Weights of a small transformer language model.
Size: 16 layers, width 160, 2 heads of 64, MLP 320 SwiGLU, vocabulary 2205, 4.51M parameters.
Architecture: rotary positions, no biases in attention or MLP, untied embeddings.
Training: 101M tokens, 12269 steps.
MLP neurons of a small language model. Each row is named by its layer, matrix (gate and up: input weights) and neuron, and shows model dimensions 0-127. Each number is 50 + 15 x the weight over its row's rms, rounded and kept within 0 to 99. A neuron's up and down rows have the sign that makes its largest values positive.
After each neuron's rows, "fires on" lists the tokens most often at its 100 highest values on Wikipedia text that the model never trained on.

L2.gate302:49 34 29 66 46 87 57 54 37 55 50 81 51 50 50 45 70 55 29 59 22 46 43 43 18 79 51 52 76 56 56 46 61 60 34 50 65 27 33 54 44 53 70 57 19 51 63 71 48 55 27 64 30 46 40 45 51 59 41 33 76 42 72 55 29 49 44 64 54 41 36 46 68 63 36 23 37 45 53 67 47 68 06 63 53 16 33 51 36 72 53 64 67 59 48 30 66 55 28 51 59 33 68 54 56 31 48 44 46 51 64 33 36 56 34 51 58 44 77 38 42 48 44 31 46 47 68 65
L2.up302:52 37 68 49 61 59 52 83 27 36 30 55 43 36 35 66 47 54 28 57 23 69 58 50 58 44 60 59 70 46 33 73 29 41 48 60 55 73 56 56 28 60 68 74 61 67 45 59 42 40 78 25 49 68 84 50 73 61 48 45 45 48 43 38 81 57 46 57 36 47 62 66 53 76 52 70 20 63 56 55 48 44 65 62 46 59 36 57 50 35 61 55 49 44 61 68 23 11 41 38 45 65 20 40 85 48 49 41 86 33 44 50 47 29 54 60 57 49 55 54 53 52 35 53 34 37 38 58
fires on: " ar", " Ar"

L13.gate34:80 16 52 28 50 30 55 35 48 52 56 53 49 48 76 33 62 62 69 62 74 54 67 66 42 57 13 34 51 60 69 21 47 52 48 45 48 64 05 52 60 41 56 49 53 59 44 49 50 52 29 43 57 57 25 40 31 36 64 58 65 60 48 32 47 54 54 44 52 45 52 58 40 31 49 58 20 65 43 42 53 42 63 40 63 33 72 55 55 72 63 26 33 85 54 48 64 91 71 65 43 49 33 36 29 40 27 40 44 68 71 52 48 50 30 39 47 44 60 62 56 53 35 43 74 56 59 62
L13.up34:51 57 91 50 31 69 53 24 59 42 16 30 26 66 35 57 21 52 56 64 39 63 47 51 65 56 41 67 29 54 55 63 41 43 55 35 29 46 18 53 58 40 80 49 47 58 57 51 51 76 63 45 45 64 50 25 76 63 64 50 49 43 58 40 55 57 38 30 45 67 62 34 54 74 46 41 31 55 43 41 59 44 46 50 70 43 40 50 22 44 41 61 36 53 59 70 37 92 42 48 34 32 78 42 58 67 51 51 34 58 40 56 38 47 71 53 75 70 09 64 71 40 56 49 43 36 65 55
fires on: " but", " and", " which", " also", " all", "id"

L3.gate307:64 51 31 46 59 24 49 50 57 45 29 37 31 40 18 61 55 42 65 77 26 28 45 33 34 47 75 56 79 43 38 37 64 75 69 50 44 54 44 39 62 27 59 55 50 64 38 73 64 77 30 74 43 70 46 61 70 12 55 42 63 35 62 79 64 44 75 25 42 42 65 51 51 29 66 29 53 43 66 47 57 59 24 33 64 52 62 37 58 48 71 40 49 38 61 55 40 36 40 46 63 53 51 36 56 34 65 40 26 21 46 58 36 71 51 51 60 79 54 55 60 53 55 50 66 28 70 58
L3.up307:54 39 33 47 35 49 57 56 30 53 45 40 40 46 36 44 38 49 38 61 31 43 77 35 60 94 56 57 78 39 47 65 42 44 73 49 50 34 49 42 63 57 41 29 49 50 39 42 90 67 51 48 81 51 70 73 60 55 35 35 53 42 54 43 72 39 59 34 73 54 24 70 63 26 64 36 47 10 67 65 48 33 25 26 74 29 40 57 44 53 78 65 22 52 76 69 49 59 31 46 54 65 34 48 57 49 42 37 57 66 38 59 64 53 74 43 55 98 50 31 74 60 51 43 71 43 32 63
fires on: " Th", " no", "^{", " fin", "Th"

L3.gate317:41 69 50 39 35 38 58 59 42 35 82 60 55 59 35 61 62 32 45 40 70 81 35 38 43 47 75 63 67 56 66 46 42 15 75 35 44 84 35 86 51 51 29 67 61 54 64 38 51 28 50 67 48 39 51 36 53 49 64 48 38 70 68 46 38 64 26 33 57 48 39 68 42 36 53 40 36 54 72 75 27 34 63 76 63 40 58 67 60 47 67 51 61 28 46 51 32 41 35 69 45 54 28 53 76 30 46 28 28 87 41 36 45 45 49 60 44 63 38 55 38 33 68 31 60 55 52 57
L3.up317:52 64 43 67 44 30 48 26 42 45 68 41 63 59 43 38 90 46 48 46 58 72 20 49 40 57 57 37 40 67 86 26 75 29 59 57 51 53 25 49 70 62 38 62 60 60 68 52 42 32 43 47 48 34 43 38 40 66 51 44 26 60 44 46 24 34 51 33 62 46 52 48 54 41 32 39 41 63 70 75 28 13 39 67 43 25 53 58 72 58 73 42 53 28 57 51 39 49 35 88 35 50 25 55 66 48 43 35 13 66 45 31 74 37 37 37 60 56 52 64 37 24 69 37 57 35 53 61
fires on: " pr", " prov", " Spec", " Pr"

L2.gate26:59 30 58 70 89 52 53 35 68 32 65 70 42 42 43 51 63 46 62 48 34 35 51 65 72 30 74 80 35 48 52 36 42 63 24 40 78 67 33 43 30 36 54 54 53 67 51 24 43 22 35 65 42 34 30 62 51 16 56 48 49 79 40 38 53 81 46 60 55 50 36 50 17 40 53 45 65 68 46 46 60 73 40 59 42 36 58 49 49 48 43 66 26 58 31 45 42 68 56 42 70 79 50 49 74 44 62 40 60 19 53 53 37 50 54 34 62 53 51 53 60 49 84 47 62 56 72 59
L2.up26:43 55 57 69 80 41 48 51 67 47 71 52 66 34 43 61 47 49 64 64 30 34 73 64 52 38 60 48 43 48 58 30 49 75 24 58 67 51 33 37 28 26 55 43 58 76 53 20 43 31 60 50 44 35 39 49 29 44 50 36 71 87 41 48 54 80 49 48 54 41 30 30 24 41 43 45 59 47 42 71 64 53 47 36 58 41 53 34 88 70 45 61 30 74 32 55 41 54 21 66 64 58 46 62 54 52 66 44 58 27 44 60 34 63 60 41 59 34 54 44 57 46 68 54 63 47 71 44
fires on: " un", " sold", " rest", "ulation"

L5.gate306:56 29 56 38 59 26 66 34 19 30 53 65 47 54 65 54 56 45 48 42 61 69 65 63 52 63 40 51 76 65 57 52 44 36 41 64 51 58 34 63 77 42 43 51 36 68 61 30 58 29 59 41 61 54 50 33 65 14 43 41 54 50 75 54 59 21 57 37 53 47 51 60 59 37 56 56 45 28 54 35 59 72 53 75 21 59 54 37 28 72 60 19 53 42 17 60 46 26 30 64 92 54 61 55 42 56 72 32 44 66 59 51 17 84 48 43 41 51 52 67 46 59 74 72 36 43 80 37
L5.up306:23 51 36 57 65 69 40 55 33 45 71 49 51 47 53 47 17 61 40 24 64 37 23 41 50 50 84 33 59 64 38 23 56 79 61 36 45 46 20 28 54 40 56 43 49 49 45 63 66 50 37 32 65 32 43 56 87 20 31 55 65 50 40 43 52 48 44 22 57 31 55 70 65 70 44 43 50 54 66 37 44 79 34 55 47 83 43 47 40 53 34 41 56 53 39 34 60 58 62 27 72 57 15 43 60 55 78 36 71 48 46 55 45 52 44 42 44 64 60 31 61 45 50 34 66 67 65 21
fires on: " comp", " ob", "pp"

L5.gate40:18 49 71 40 34 14 65 69 50 26 48 33 67 45 40 39 29 51 35 31 48 55 35 70 82 34 45 23 48 49 51 29 51 71 54 67 50 24 34 52 39 62 37 47 38 46 50 62 67 35 68 39 50 74 65 47 47 49 37 48 45 89 63 54 52 50 24 70 33 47 45 25 31 48 39 65 60 24 52 69 49 72 37 27 59 36 66 54 53 71 47 59 27 47 35 62 53 58 69 47 55 54 31 61 20 37 42 50 50 32 45 47 68 63 73 60 23 78 59 49 60 57 37 22 66 33 53 58
L5.up40:15 47 56 47 38 34 69 80 61 02 50 43 60 48 29 45 15 38 52 28 41 52 54 55 45 48 56 22 59 60 63 45 73 62 56 72 59 43 43 48 56 59 31 64 39 32 49 16 48 25 63 54 55 75 69 60 49 42 29 61 55 85 57 49 44 50 14 53 34 49 39 17 49 40 44 53 58 56 42 70 46 83 23 34 55 33 52 51 47 71 42 61 25 40 43 60 71 73 61 43 57 34 34 56 34 55 50 32 44 54 40 64 61 44 50 40 34 80 48 36 43 47 25 34 61 30 51 49
fires on: " Ed", " Le", " ed", " Mar", " Jan"

L9.gate319:48 61 39 50 64 33 53 73 78 26 46 31 37 38 49 39 68 41 28 69 32 54 38 57 42 45 43 39 59 51 41 70 37 81 61 29 25 54 49 53 38 51 48 69 59 67 59 47 82 52 58 61 53 47 70 07 41 38 41 03 34 57 48 50 42 56 59 56 54 64 57 76 46 40 42 65 13 62 46 57 33 27 42 39 40 65 72 65 43 64 80 64 33 46 64 27 52 62 49 49 48 53 53 74 85 51 22 52 59 33 52 38 51 56 30 63 56 45 32 63 42 41 56 20 53 43 55 44
L9.up319:19 51 60 17 57 53 55 59 59 43 35 22 39 50 68 71 54 49 48 61 63 85 28 77 43 65 32 59 15 38 96 53 53 31 74 60 51 80 38 35 63 67 60 43 50 48 58 50 36 46 39 56 48 63 53 38 66 31 52 24 31 40 54 30 17 51 59 39 70 46 60 59 17 51 58 62 32 49 59 46 33 51 44 67 50 49 46 34 62 41 40 52 58 45 73 59 49 76 48 52 55 50 59 59 55 55 23 41 46 46 49 46 78 62 35 58 27 42 48 54 67 52 40 28 59 58 62 86
fires on: " pr", "ir", "t", " Pr", "r", "d"

L9.gate170:47 19 35 40 43 28 35 33 43 49 48 42 50 61 53 28 68 43 34 37 59 67 44 67 66 50 42 51 37 19 34 54 43 37 26 63 35 26 70 56 46 49 34 68 65 61 71 68 47 49 50 14 54 68 36 68 74 61 57 47 44 37 36 35 79 62 46 51 72 60 50 41 34 70 40 57 76 31 43 46 57 23 49 49 73 25 81 20 64 58 28 18 75 62 45 48 42 39 47 73 59 49 48 49 38 40 59 49 66 29 20 39 52 56 44 68 66 49 56 23 34 75 44 40 66 30 46 47
L9.up170:71 62 30 18 56 60 58 30 45 32 61 61 55 55 52 28 52 53 40 52 50 50 20 58 50 54 73 59 49 43 22 59 38 46 51 62 32 39 58 43 23 49 71 70 52 54 55 35 85 41 45 42 52 81 65 57 68 53 51 36 26 50 27 40 99 60 50 49 57 63 52 69 41 41 60 34 67 64 38 47 57 55 55 52 56 67 65 44 54 48 30 53 79 53 42 61 43 65 33 54 19 71 23 41 15 36 85 57 50 30 65 40 52 58 49 56 56 50 65 23 52 45 43 49 59 48 25 37
fires on: "id", "g", " to", "n", " of"

L12.gate296:62 54 41 29 30 20 19 19 57 58 72 57 47 48 59 67 76 38 40 38 40 62 69 58 58 33 67 49 45 42 47 44 38 15 72 62 63 46 46 58 60 47 69 48 48 53 53 44 69 59 81 30 24 54 87 52 36 50 33 32 72 69 77 34 62 64 89 45 71 36 73 54 52 56 47 54 43 44 56 68 47 42 53 47 30 43 52 39 57 40 43 57 48 61 33 34 66 60 43 46 67 35 49 54 49 51 60 41 35 76 69 49 34 33 38 57 32 60 25 31 36 41 57 50 42 71 28 53
L12.up296:32 40 75 43 38 35 47 96 40 48 38 75 44 60 73 61 33 23 39 39 37 45 54 46 39 37 72 40 21 37 42 34 49 43 48 48 55 68 53 46 06 59 56 63 57 37 60 31 81 56 40 50 45 61 82 42 68 48 21 70 46 71 58 23 49 54 32 40 67 46 72 64 64 59 49 68 63 45 60 51 54 52 59 34 38 41 54 53 59 66 74 49 52 60 71 51 73 71 24 25 44 42 33 67 41 47 50 58 39 50 61 32 43 40 77 42 52 65 59 55 78 63 06 51 54 73 51 68
fires on: "ra", " f", "u", "our", "ab", "iss"

L2.gate144:52 39 61 58 61 45 73 54 52 56 44 31 50 40 47 35 37 27 58 28 52 27 58 49 45 62 45 62 61 53 44 50 51 58 78 63 77 33 33 55 77 33 43 60 36 33 85 54 46 47 60 58 63 56 36 66 45 28 68 50 50 83 82 72 55 74 17 67 48 32 69 30 55 33 61 14 44 47 49 45 54 82 33 46 84 43 49 43 51 64 66 56 72 49 17 30 35 32 39 26 50 58 57 51 38 69 49 41 64 67 64 22 50 40 62 45 42 51 50 47 48 30 50 43 47 23 25 43
L2.up144:26 23 49 67 56 43 53 46 50 43 38 35 73 44 52 16 59 29 63 54 68 36 33 56 50 68 05 45 43 50 23 49 39 58 69 64 51 44 55 71 75 56 49 29 65 54 49 44 29 42 85 40 57 76 38 38 47 44 70 52 35 75 49 58 41 48 48 79 43 37 51 32 30 19 44 63 42 67 66 52 46 67 65 52 71 64 54 43 50 49 73 51 52 27 63 58 62 42 48 44 43 52 62 31 71 50 63 28 59 61 42 62 44 54 36 53 52 42 49 65 80 28 81 62 59 56 38 64
fires on: " only", " do", "urb", " se"

L2.gate193:57 37 63 45 50 48 50 32 73 42 55 41 62 38 71 37 53 43 70 64 50 40 51 45 57 60 51 55 56 40 49 54 28 65 40 69 68 57 18 18 57 46 47 51 42 39 66 43 56 53 57 52 58 39 53 29 47 54 34 58 13 45 61 60 50 35 60 52 44 34 59 47 16 48 56 33 53 50 55 65 59 56 52 30 43 53 32 77 17 25 70 26 55 39 43 26 89 50 35 45 37 52 64 51 70 63 68 58 38 74 40 46 39 27 64 69 41 46 56 29 39 66 45 79 65 63 41 83
L2.up193:57 32 70 49 58 36 51 46 79 41 58 34 72 61 66 22 64 45 75 62 57 60 49 46 66 55 48 58 59 32 42 55 35 72 28 58 73 69 11 27 49 58 46 40 52 57 60 62 42 56 43 61 47 41 48 37 43 42 41 51 17 40 32 65 34 36 44 51 54 35 67 29 38 37 55 42 62 41 47 57 43 59 55 35 52 41 45 66 24 05 57 37 55 54 39 47 78 49 23 18 53 64 73 39 64 37 52 51 47 70 38 68 39 37 65 72 34 49 63 42 29 74 53 60 52 61 35 80
fires on: " tr", " most"

L3.gate318:53 60 75 57 68 64 44 44 74 31 46 58 44 48 57 36 53 66 47 80 75 43 36 70 63 51 45 55 56 26 60 21 41 38 19 70 50 65 18 52 48 36 60 39 28 83 77 50 28 35 48 30 60 48 69 51 47 60 36 32 19 46 59 57 54 47 75 31 57 19 57 55 50 77 79 48 54 47 51 62 33 60 36 19 67 61 56 44 36 42 23 43 51 59 31 22 68 66 44 26 52 63 48 49 28 63 43 44 63 52 30 68 52 33 72 55 61 35 41 52 55 40 41 63 59 79 59 39
L3.up318:38 38 75 60 58 58 14 46 45 45 55 48 43 37 64 34 73 61 64 80 69 56 48 75 50 48 51 72 45 13 50 43 56 34 32 50 62 45 45 37 51 55 55 79 36 65 62 64 41 39 49 41 41 51 41 50 53 67 39 35 26 47 59 58 70 36 63 31 75 36 51 40 40 48 57 59 31 57 66 75 46 16 34 50 45 59 39 60 52 45 24 57 40 69 49 15 77 61 49 40 39 56 31 73 52 54 63 53 74 56 24 63 26 56 48 70 46 51 47 71 69 61 38 67 75 80 68 43
fires on: " tr", " we", " Tr", " design"

L12.gate137:49 36 57 60 62 77 42 46 32 62 63 43 46 47 25 74 74 51 43 23 12 63 43 57 41 77 67 67 38 60 61 43 65 60 55 21 85 57 39 49 42 26 28 45 45 44 34 21 56 16 77 65 57 64 51 41 48 74 20 31 35 52 54 59 62 46 40 49 61 41 56 55 25 50 47 76 63 78 63 47 47 85 57 43 58 69 36 66 67 51 47 45 61 56 55 21 38 35 58 56 36 50 30 55 72 36 68 29 54 57 58 53 63 63 67 37 47 47 42 65 72 55 49 56 51 55 44 25
L12.up137:35 31 37 70 48 56 44 64 33 66 49 63 76 29 23 67 58 43 57 63 46 71 53 65 60 51 42 72 56 41 35 58 39 61 46 34 68 32 12 51 39 44 52 31 50 47 23 47 30 57 80 58 54 60 53 49 38 85 34 47 55 45 49 31 26 47 35 33 53 39 56 49 56 59 55 41 26 66 59 49 55 77 91 73 44 36 65 52 76 35 47 61 58 49 60 44 57 45 76 48 65 79 52 25 56 47 51 56 34 56 72 51 47 47 61 29 72 61 48 67 67 50 56 71 71 42 24 25
fires on: " his", " one", "ian", "le", " first", " act"

L3.gate221:40 45 34 43 64 42 67 27 59 37 47 45 47 40 38 35 59 45 60 45 34 56 73 54 37 51 51 44 74 42 62 62 56 63 55 45 23 72 60 74 22 29 18 46 58 37 46 56 64 66 38 64 67 36 81 47 77 34 86 23 78 32 38 57 59 53 56 56 64 42 58 48 67 46 31 59 32 42 75 77 31 54 22 49 52 29 60 65 57 75 78 73 66 43 36 37 34 32 54 29 56 27 58 40 58 34 52 21 46 47 26 30 49 48 67 46 49 80 27 50 68 48 62 39 48 52 45 55
L3.up221:44 62 28 38 51 56 59 29 73 55 73 47 50 32 57 45 60 42 63 60 39 38 65 64 37 47 31 21 72 23 46 41 69 54 62 40 28 63 70 35 46 48 50 51 39 11 53 27 53 56 52 55 44 30 65 46 81 46 67 26 68 57 59 69 52 22 69 55 30 40 46 59 49 30 47 36 54 42 70 70 37 67 60 56 60 24 69 40 62 28 77 66 59 47 38 31 45 31 49 53 58 87 44 39 58 39 47 40 27 49 31 25 60 31 76 52 33 39 38 40 61 52 70 49 35 30 65 61
fires on: " th", " Th", "Th"

L5.gate175:38 60 64 64 51 60 49 56 40 38 73 32 48 57 66 33 64 42 59 63 60 57 45 20 22 79 61 55 51 62 30 73 42 51 53 55 62 46 41 45 62 36 54 74 39 33 48 34 59 27 48 99 58 34 56 29 26 63 54 30 35 43 44 53 39 51 35 45 25 53 41 61 48 45 56 62 37 45 58 52 47 58 53 68 68 46 74 70 66 31 59 42 47 42 61 31 26 40 53 43 49 46 16 50 42 34 49 32 32 68 47 30 74 28 53 40 65 73 50 49 67 32 51 29 76 18 46 54
L5.up175:56 61 66 70 48 31 18 47 28 46 42 25 46 42 69 39 51 43 58 29 70 19 64 77 55 18 08 70 57 83 25 55 42 53 48 21 57 44 48 83 48 50 45 50 49 40 26 32 45 31 45 56 37 62 51 60 58 72 42 35 19 47 42 55 28 41 54 31 31 43 59 50 52 51 64 17 41 31 44 67 37 56 38 57 51 56 45 05 80 49 44 51 58 41 57 47 53 49 60 34 56 54 91 77 60 48 55 33 36 49 55 48 58 47 34 52 41 50 50 71 46 57 39 55 58 66 29 40
fires on: " he", " se", " his"

L3.gate242:39 47 57 65 84 49 45 72 58 58 51 72 57 64 40 42 73 56 33 64 30 39 43 30 56 68 58 61 49 49 48 30 40 61 21 50 61 52 19 58 43 53 51 36 46 62 61 36 58 35 48 50 44 58 65 69 48 33 38 57 67 67 51 26 34 41 72 75 36 20 44 82 43 68 44 83 74 33 53 51 86 74 52 68 57 61 43 73 53 53 42 53 58 55 62 69 58 30 29 56 65 60 50 40 64 56 27 19 55 36 64 68 05 55 63 38 70 48 47 70 39 56 21 57 51 51 37 63
L3.up242:51 47 60 36 64 55 32 80 66 34 50 55 63 44 66 62 49 67 46 53 26 22 64 52 63 57 61 66 48 61 47 67 29 43 51 25 53 35 61 61 32 61 62 58 74 81 55 42 52 48 33 80 57 58 57 68 47 31 43 56 68 62 73 57 48 59 43 46 38 28 43 54 25 54 60 75 59 32 64 72 78 60 56 61 90 67 26 68 64 36 59 30 20 51 54 37 59 26 18 41 59 45 34 45 88 30 42 37 76 30 64 61 16 31 25 60 68 43 36 64 43 69 53 42 45 42 53 57
fires on: " ar", " un", " Ar"

L3.gate60:44 70 53 56 54 44 43 26 22 55 48 19 28 15 61 64 33 61 76 64 54 56 44 63 23 39 61 34 54 43 64 44 37 40 47 57 44 75 43 47 41 69 73 56 45 29 29 75 61 59 82 46 15 39 45 50 47 70 64 39 52 42 51 34 66 47 48 44 41 40 38 51 41 42 51 35 65 56 38 50 56 25 75 29 25 45 51 37 25 54 52 55 28 76 17 64 40 56 24 46 58 62 47 37 74 65 16 56 73 69 36 56 59 46 38 37 47 55 68 67 61 50 77 58 75 42 56 37
L3.up60:45 53 54 50 68 49 52 27 37 76 30 48 65 24 74 44 22 59 71 38 38 69 43 50 43 40 35 33 60 63 61 35 50 56 66 64 36 42 75 71 94 57 59 51 63 38 46 34 63 36 61 41 28 58 58 62 65 65 62 64 67 57 51 57 40 29 62 51 53 49 41 65 29 82 44 31 68 72 15 50 53 86 63 46 36 37 35 49 55 60 38 69 72 59 52 32 43 69 67 44 47 45 66 46 41 89 44 27 51 58 16 71 50 62 39 48 51 43 57 55 62 47 49 52 55 63 67 49
fires on: " Ch", " ph", " Ph", " H"

L2.gate8:65 65 43 48 27 72 69 38 56 65 61 56 76 17 74 45 62 50 86 68 74 49 51 28 18 42 31 47 37 55 48 53 25 69 67 54 40 55 56 52 81 56 48 55 45 55 66 25 42 59 43 43 64 48 49 52 37 24 31 34 49 32 45 47 52 56 73 70 37 46 31 39 50 59 47 25 63 69 67 67 42 70 45 38 60 59 37 48 47 26 55 80 66 52 71 66 59 54 17 67 65 44 63 71 54 14 46 47 39 56 27 64 37 29 56 54 31 69 52 35 51 59 35 60 62 26 79 49
L2.up8:52 63 68 50 70 68 27 64 70 58 59 35 50 33 77 41 28 45 51 64 61 41 53 18 73 48 31 43 42 51 51 44 22 63 64 42 41 36 39 48 72 61 52 28 65 55 55 39 78 58 40 55 69 59 14 38 47 42 45 50 50 22 63 66 34 34 43 55 22 70 33 30 48 52 87 28 60 43 53 30 61 35 56 31 46 62 46 36 48 36 14 58 57 51 25 59 25 27 42 15 58 47 42 50 47 78 70 41 25 78 49 59 52 45 42 50 46 58 47 45 47 72 63 53 58 53 48 81
fires on: " most", " several", " general", " many", " these", " local"

L2.gate30:53 28 37 48 35 57 59 23 29 42 59 74 39 36 33 61 29 62 64 30 47 54 22 61 25 39 31 59 59 53 60 36 52 63 58 48 50 57 41 62 44 50 37 49 46 65 43 65 41 36 74 63 31 44 70 42 36 26 80 40 29 43 83 59 55 27 48 60 30 21 45 50 60 26 52 63 58 57 57 63 42 87 40 21 49 59 59 63 43 65 53 37 08 32 51 42 87 62 75 61 62 52 18 44 58 32 68 60 48 39 47 59 50 60 42 39 56 55 39 45 56 60 48 43 68 43 72 58
L2.up30:30 46 50 61 40 66 66 37 20 58 43 30 42 11 54 50 28 56 54 39 60 40 23 38 09 17 38 33 48 67 49 35 30 43 57 54 64 73 45 45 41 58 13 53 61 53 64 36 53 60 54 39 53 46 55 80 58 35 60 63 54 39 73 41 39 50 32 32 38 33 46 46 59 50 62 62 67 66 32 63 24 82 47 46 41 45 47 41 51 57 64 70 35 47 55 72 95 72 73 57 50 48 33 54 20 66 46 53 36 44 24 61 47 56 48 49 53 56 72 54 39 59 47 51 77 28 58 33
fires on: " Le", " H"

L13.gate111:68 67 27 47 47 52 55 59 61 62 37 73 30 86 53 27 50 38 58 47 55 54 89 56 58 34 76 44 45 36 48 32 56 58 45 42 43 51 55 50 41 40 61 32 63 30 59 64 37 55 68 76 44 35 39 47 41 24 40 22 32 40 61 49 40 38 62 32 46 63 65 53 63 22 59 24 56 54 66 47 60 60 13 50 42 63 40 66 45 59 76 44 41 72 52 46 55 46 58 46 59 38 56 41 79 07 12 51 37 60 75 36 46 25 32 73 48 38 39 35 52 48 74 46 37 34 34 40
L13.up111:47 42 58 47 35 42 53 28 51 43 34 36 48 39 42 33 63 62 65 39 31 79 38 58 60 60 44 61 36 47 35 40 38 58 43 55 41 45 46 32 71 61 86 26 34 34 50 39 59 20 44 41 31 41 47 47 83 71 52 52 43 42 59 64 63 66 65 38 57 58 34 43 94 43 00 41 44 59 65 39 24 52 33 63 51 41 67 56 59 28 62 68 58 21 43 55 47 48 66 58 80 66 39 51 41 35 57 39 36 60 79 59 48 41 35 57 51 24 51 59 48 50 64 56 58 53 76 26
fires on: " and", "ug", "ro", "u", "ra", "w"

L12.gate127:66 55 52 39 43 47 47 47 35 64 55 33 41 38 70 29 52 83 27 45 65 71 46 48 58 55 25 41 56 63 39 59 59 26 18 53 30 80 54 44 37 69 43 47 56 59 56 35 47 65 30 49 36 39 45 38 37 66 42 40 46 50 70 09 57 44 33 34 39 45 58 62 39 54 28 66 49 64 27 35 78 19 46 52 63 48 72 65 54 36 42 52 66 77 58 73 61 58 45 67 70 56 49 58 59 81 56 37 16 49 18 82 55 40 80 78 45 52 68 62 43 61 37 45 77 52 42 50
L12.up127:66 76 51 41 32 55 54 49 56 69 67 24 38 77 46 44 63 59 71 53 55 92 19 43 37 32 51 32 70 62 45 55 86 17 58 42 62 57 53 76 50 43 40 65 22 53 65 32 30 48 60 16 70 62 37 27 60 57 68 46 60 32 39 46 43 38 20 45 58 39 17 33 28 21 42 69 36 66 57 35 67 29 59 43 68 44 74 60 46 29 36 38 61 74 52 60 45 56 44 59 66 52 46 63 47 62 44 54 44 62 37 70 25 45 56 87 49 39 28 43 59 61 43 56 64 54 44 39
fires on: " s", "a", "av", "ens", "r"

L11.gate285:38 52 32 30 44 45 46 36 49 34 53 33 53 35 54 50 39 58 49 48 23 80 53 39 60 35 25 09 54 68 69 41 37 62 16 66 40 32 61 50 28 53 37 14 76 81 33 24 57 37 42 03 16 64 24 66 48 62 48 76 27 56 41 49 44 72 55 73 41 30 60 35 20 59 57 60 45 62 34 35 34 54 55 48 33 49 60 61 73 41 39 28 70 52 46 52 25 46 41 47 38 48 48 28 51 43 59 61 66 70 41 66 42 57 30 66 44 51 70 60 34 54 54 57 42 33 76 35
L11.up285:60 55 12 32 49 60 56 61 75 49 30 71 57 36 69 80 39 40 52 43 30 50 38 50 38 48 58 37 40 29 56 75 66 55 57 47 49 71 41 35 58 23 56 14 48 32 69 38 63 60 25 53 42 81 60 51 41 43 39 55 41 63 54 51 69 35 36 65 26 52 66 60 63 52 51 42 56 43 64 46 48 59 61 47 53 48 48 42 59 48 55 65 81 51 60 59 63 18 42 55 64 64 41 19 59 66 54 50 38 21 71 63 38 32 38 62 47 72 84 62 52 73 34 42 50 64 47 66
fires on: "n", "g", "ver", "out", "ig", "erv"

L13.gate37:51 63 31 53 57 46 41 56 21 47 39 55 36 57 38 46 66 39 37 49 48 44 62 68 48 48 30 40 14 88 35 83 67 43 65 53 61 54 53 51 45 45 24 44 35 47 31 24 14 57 48 61 36 21 56 53 66 62 30 41 63 57 57 17 48 46 42 61 62 49 51 56 67 46 33 40 24 38 42 39 47 36 36 45 52 53 33 51 73 28 57 47 38 25 48 17 75 42 59 22 67 57 47 38 68 39 50 40 49 37 65 45 55 46 63 33 28 47 39 42 49 32 52 22 77 53 24 61
L13.up37:46 52 18 26 29 52 44 51 56 48 40 46 39 67 39 46 42 54 39 40 32 21 49 42 59 00 63 43 57 46 59 41 38 20 43 62 33 30 62 35 65 77 59 60 51 46 55 37 47 56 43 30 33 57 38 40 71 48 37 39 74 41 40 21 42 66 69 53 59 61 63 62 45 69 39 39 84 65 50 55 74 50 43 37 67 27 52 60 50 50 47 62 54 61 65 69 59 71 29 33 57 53 37 68 27 35 74 43 33 44 51 79 60 49 87 61 58 34 70 55 57 71 63 37 54 63 57 48
fires on: "re", "u", "e", "ra", "r", "i"

L7.gate191:55 55 51 31 38 48 60 53 55 64 69 68 44 46 35 36 68 49 41 64 10 81 60 63 70 55 59 43 62 48 45 52 27 58 73 34 72 61 36 44 43 53 40 68 60 71 53 45 65 54 40 59 28 34 77 60 29 46 33 42 45 27 45 54 60 33 64 55 40 47 75 82 52 15 54 40 52 58 77 70 84 30 67 64 21 65 36 47 69 58 56 43 43 31 27 56 35 43 34 45 35 33 60 30 60 41 41 53 22 57 69 83 38 35 21 56 63 81 61 43 57 47 60 51 39 59 39 39
L7.up191:71 47 66 55 41 55 53 69 26 79 51 54 87 75 64 25 70 48 48 57 40 74 31 65 48 46 58 78 45 45 48 48 47 49 59 26 42 38 52 31 43 35 42 26 40 61 61 45 60 37 59 50 40 49 92 33 36 50 55 47 55 33 60 63 57 34 71 33 67 47 50 71 77 17 40 38 46 53 74 54 67 51 62 52 45 72 39 52 37 65 46 89 63 38 44 37 42 66 58 39 63 33 54 40 91 48 25 46 54 55 62 53 40 30 57 64 40 45 40 16 16 56 51 36 33 54 20 39
fires on: "w", "a", "ons", "ra", "ur"